From a checkpoint of a small transformer trained on Wikipedia.
Size: 8 heads of 64, MLP 1280 GELU.
Architecture: no position embeddings, biases, tied embeddings, ALiBi.
Training: a variant of Adam for these matrices, 540M tokens.
MLP neurons of a small language model. Each row is named by its layer, matrix (down: output weights) and neuron, and shows model dimensions 208-303. Each number is 128 + 32 x the weight over its row's rms, rounded and kept within 0 to 255.
A block is one neuron, or neurons of one layer that tend to fire together. After each block is what it responds to, as a language model described it from the Wikipedia text at the highest values.

L7.down83 [125 102  95 154 113 130 121 170 136 190 202 161 174 121  62 166 114 156 138 133 220  77 144 139 207 122 162 144  75 138 131 127 152  66 145 170 117 119 103 102 106 113 159 150 129  96 128  91 150 131 162  67 143 135 143 163 134 115 162 123  77 171 165  52 101 140 117 148 169 150 135 105 129 155  78 147 124 109  85 154 103 170 119 133 105 131 106  95 138 103  65 162 129 112 120 121]
L7.down209 [107 140 100  76 109  98 133 104 134 127 154 162 143 121 103 131 150  72 165 142 131 143  93 145 115 140 107 130 101 142  93 138 198 134  91 138  79  92 172 146  99 105 134 110 134 109 158 126  81 160 142 142 127 103 162 164 160 124 110 167  68 101 118 105  52  98 144 106  75  86 116  83 110 152  96  95 177 179 133 119 138 102 110 168 148 127 189 141 137 131 111 113 106 134  96 159]
L7.down440 [160 158 157  87  98 153 123  79 114  66  80 154  89 128 159 138 117  99 100 106 120 141 149 169 122 137 123 102  84 146 111  84 143  78  96 151 120 135 103 160 111 108 147 136 148 176 129 136 134 133 119 103 124  93 107  97 146  82 155 214 225 156 114 131 158 123 175 130 108 171 116 115 123 186  68  91 175 115 147  46 190 109 149 148 132 150 142 172  79 106 143 132 160 181 156 132]
L7.down839 [ 97 132 165 169  92 110  44 172 124 152 120 155 156 179 159 110  69 100 155  88 135  82 102 120 158 133 107 139 101 185 136 152 143 128 105 119 179 100 108 132 108 175 175 132 127  74 196 109 152 130 116 144 104 153 127 151 153 100 115 110 107 116 120 129 160 164  90 146 168 104 111 102 191 191 124 110  73 175 115 106 151 142 187 136  91 163 137  81 144  90 141 167 132 222  93 155]
Coordinating conjunctions between modifiers. Fires on "and", "or" or a comma joining two adjectives or verbs before a shared noun, e.g. "practical and complete", "critical and audience"; sometimes on a capital "P" opening a name.

L4.down386 [ 93 113 149 131 124 149 176 175 137 126  97 104 139  82  96 147 102 104 167 164 150  87 134  94 118 139 134 131 173 133 107 125 113 138 159 183 129  69 165 151  57 184 121 134 146 114 192 183 184  94 127 202 122 119 133 132 152 117 111  56 122  86 132 130  91 136 153 111 123 105  99 205  78 118 113  87  76 102 110 131 127 115 106 116 119 126 156 136 110 121 181  81 147 106 152 172]
L4.down1040 [155 106 137 166 148 130 194 174 102  71 110 176  93 126  80 117 152 118 108  98  94 158 129 137  92 188 102 131  68 163 108 153 206 144 153 128  70 103 107 116 160  89 198 140  73 200 160 170 167 159  73 103  85 128 124 135 108 144 121 123 133 163 169 119 100 140 164 112 178  75 140 164 113 134  96 138  86 140 126 124  97 127 109  83  93  97  85 104 121  96 202 129 100 107 119 178]
Name-joining connectors. Connectors and possessives placed right after a name or title word, linking it to the next name, mainly in tables and lists: "Gilbert and Sullivan", "Jack & Bobby", "Elvis's", "REST, SOAP".

L4.down244 [133  34 173  95 179 140 108  92  80 101  97 111  89  65 105 164  83 100  94 143  70 153 137 180 140 181  95 133 123 119 127  70 151 203  82 117  62 105 149 134 157  83  70  93 126 178 121 119 111 139 117 137 148  99 154 138  85 178 118 105 214 127  91 103  67 172 150  36 120  80 149 147 200  77 149 122 156  97 133 137 202 101 126  91  92 195 118 131 113 155 132  93 120 101  89  90]
L4.down902 [ 74 124 117 166 115 116 147  73 139 164  89 155 100 148 134 175 143 111 160 155  96 144 107 134  87 130  72 129 122  92 161 176  89 107 149 101  89  85 145  77 137 114 150 141 107 120 136  97 143 201  81 132 118 144 123 106 145  99 133 190 117 121 123 127 183 209  88 163 125  72 172 154 195  83 154 148 141 112 147 146 134 132 122  84 152 147 109 127  78 109 135 166 149 144 146 111]
Compound-internal continuation tokens. Second pieces of multi-part words and fixed phrases, such as the hyphen in long-awaited or hard-rocking, st in shortstop and Tri-state, of in end of, & in Earth, Wind & Fire.

L3.down130 [128 129 128 124 175  74 181 124 169 145 138 170  70 170 136 135 110 167 204  81  99 147  79 150 130 176 143 154 132  96 108 142  73 101 151 117 147 139 149 188 181 102 144 145 142 199 153 116 120 147 146 137 144 126  87  80 134  98 120 151 132 125 155 167 142 158 150 180 108 149 124 120 143  88 155 148 143 170 103 153 106 181 125 171 117 165 111 124 123 147 120 138 166 156 140  74]
L3.down177 [136 116 155 186  87 134 107 108 109 147 174  88  49  83  93 127 150 102 120 157 136 110 135  98 124 134 118 100 160 118 148 160 100 152 148 163 158 126 136 138 115 116 106 168 128 116  68 112 135 128  72 144 147 160 139 134 116  70 130 171 115 138 126  70 102 136 114 124 159 161 123 170 151 172 152 127 142  97 132 152  68 161 144 186 157 184 158 137 139  85 177 120 162  79 133 111]
L3.down293 [108 125  91 127 131  32  97 105 116  81 147 175  92  65 100 168 127 145 136  86 104 133  55  97 101 117 116 165 115 129  95  98 129  78 134 101 154 121 157 130 111  88 114 146 162 153 109  98 127 141  98 155  99 124 135 109 137 100 125 119 144  98  95 106 101 124 130 118 135 139 127 122 109  83 158 156 140 179  79 153 159 131  74 159 124 107 141 135 137  99 138 136 147  77 152 132]
L3.down624 [ 74 134 133 147  90  97 171  81  96 164  89 181 139 127 164 158 166 125 104  83 135 165  92 140 144 109 129 138 137 171 170 142 126 155 167 148 151 104 159  98 130 144 105 150  99 168  99 133  79 111 127 174 126 124 119 128  97 138 179  78 119 161  96 152  93  82 144 160 104 174 126 114  91 111 140 124 139 136 178  67 102 112 182 122  98 143  56 179  84 164 103 185 157 119 120 101]
L3.down745 [190 134 153 115 130 123  89 178 171 125 125 130 201  79 152 150 106 121 153 148 117 103 132 129 114 127 120  41 107  87 178 138 104 145 178 134 119 157 122  61 157 143 140  69 118 146 108  67 144 108 168  57 118 116  93  90  85  80 141 214  96 142  87 149 124 126  95 114 110 130 155 106 104 127 200  88 123 112 101  66 138 113 136 136  97 159 103 158 106 108  98 180 101 112 135 115]
L3.down903 [120 156 170 132 134  93 180 131 128 126 140 193  97 145 187  99 119 129 125 123  58  87 114  86 131 105 122 136 157 110 127 199 161 135 197 118 129 137 113  92 173 116 155 136 108 148 134 148  80 165 136 172 126 128  60 127 107 129  90 145 120 125  34  98 191 155 215 114 185 137 144 159 159 122 128 153 122 127 132 113 161 146 139 149  91  76 106 175  99 144 136 126 114 163 140 113]
L3.down965 [108 106 157 128  56 143 147 148 118 137 148  98  77  89 144 118 126  98 117 157 133 175  97 179 105 179 171 133 158 123  93 136 154 156 122 120 103 104 120 137 203 116 153 152 116 135 126 121 134 103 119  97 192  82 110 150 161  78 131 202 169 136 169  67 101 153  84 108 152  14 140 147 136 183 213 143 165 105  72 154  75 136 160  86 168 164  93 117  86 145 162 145  90 146  92 120]
L3.down1192 [102 210 187 104 131 140 133  83 168 114 135 148  61 180  81 140 145 134 105 128  79 136  40 111  80 153 144 117 148 116 182 130  96  88 119 147 164 152 154 111 137 110 190 114 147 142  83  95  87 104 142 131 130  80 128 152 121 145  78 110 183 127 126 151 140 108 123 175  88 158 147 140 119 134 159 177 179 148 104  57  97 143 116 132 174  93 136 115 133 177 124 142 137  78  75  75]
Date commas and word pieces. Commas between day and year in full dates (April 16, 2009; July 10, 2013), plus "of" after "out" and mid-word fragments like outtakes, Today.

L3.down48 [148 124 146 117 155 129  90 107 119 148 122 151 164 180 102 144 104 108 130 106 136 169 141  86 110 147  69 100 117 133 151 139 114 159  31 148 126 115 158 185 143 115 140 114 216 117 105 112 143  69 196 168 129 129  92 113  90 156 105  88  25 157 133 121 143 179 130  86 152 134 101 114 147 156 140 105 151  97 118  57 150 148 143 117 102 142 162 133 114 118 135 110 178 119  64 160]
L3.down104 [107 129 121 128 125 102 119  78 158 132 138 101 117  65 167 153 175 158 104  81 202 116 138 115 128  70  74 163 115 114 168 163 172 158  78 153 170 115 122 150  91 138 125 144 174  65  90 138 124 134 142 145 134 130  95 102  92 101 113 111 182 107 132  90 146 123 122 163 114 126 142 136 109  84 179 181 107  63 169 144 112 138 134 112 145 116  61 172 132 136 123 165 130 136  99 161]
L3.down199 [126 158 155 120 116  75 144 140  98 117 142 137 167 142 113  76 169 117 154 139 201 121 100 173 128 149 179 136 145 141 112 187 172 148 150 104 143  83 119 150  90 132 209 176  69 137 132  86  62 153 126 160  91 124 132 128 133  92  91  47 158 182 166 103 145 100 203 138 103 121 123  63 121 115 138  96 160 159 125  89  92 101 180 127 228 156 163 132 110 123 145  83 164 120 129 146]
L3.down209 [130 137  88 147  83 209  97 130  84  98  86 150 166 144  97 208 132 112 136 111 113 125 149 146 133 140 170  71 114 127 118 104 127 153 136 138  83 149 134 145 106 149 140  94 110 132 126 124 117 150 181 188 122 163 166  94 117 111 162 134  71  55 123 115 109 133 123  73 109 135 157  70 202 134 136 144 121 132  95 134 109  81 188  92 168 125 121 177 129 125 177 144 102 111 118 137]
L3.down284 [159 194  63  92 150 113  92 129  94 117 120 132 117  85 113 148 183 102 149  81 168 137  99 106  83 101 203 177 171  57 157 129 138 171  73 117 164 120 125 168 101 183 110 121 168 147 162 140  76 178 131 203  93 153 134 165 139 130 121  81 184 109 172 159  77 135 148 216  62 142 110 139 138 123 134 106  88 151 117 154 115 137 189  90 115 157 106 135 133 136 113 148  83 113 116 182]
L3.down742 [116 135 101 110  71 153 144 200 146 145 148 176  74  97 175 165 196 124 165 139 113 116 100 172 126 119 126 107  68  93 183 121  65 109  96 143  91  27 107 104  82  54 185 116 156 121 131 195 152 147  77 121 140 182 173  98 163 129 124  68 175 121 105 127 107 142 132 209 156 139 141 136 145 100 177 188 106 133 147 154 123 126 114 107 163  90 110 145 103 127 116 115 106 155  86 164]
L3.down957 [124 140 171 150 123 132 146 187 108 100 189 122  95 116 109 169  70 131 113 121 103 152 148 163 149 131 158 168 184  98 170  82 119 176 108 131 121 144 112  81  90 175 161 138  67  95 118  91  92 210 122 144 126 140 143 122  98  64 153  89 147  92 212 145 113 103   0 158 136  53 128  84 117 161 165 140 112 110 114 157 106 152 172 127 150 120  95 114 166 154  74 135  54 139 118 147]
L3.down971 [140 123 109 144 113 141 225 196 160 122  61 134 154  88 158 146 134 134 151 118 109 117 153 134  80 124  96  92 148 129 164  96 144 135  89 131  88 145 175 131 114  82  97 130 104 145 117 129 160  74 119 123  69 110 152  83 156  90 111 116 134 159 135 110 115 135 135 187 150 100 130 143 110 125 107 128 199 196 146 134 177  79 109  87 149  81 109  97  92 122  71 129  97  82 107 114]
Connectors inside proper names. Function words such as and, the, of, or a comma linking parts of multiword names or pairs, e.g. Democratic Republic of the Congo, Gilbert and Sullivan, Food and Nutrition.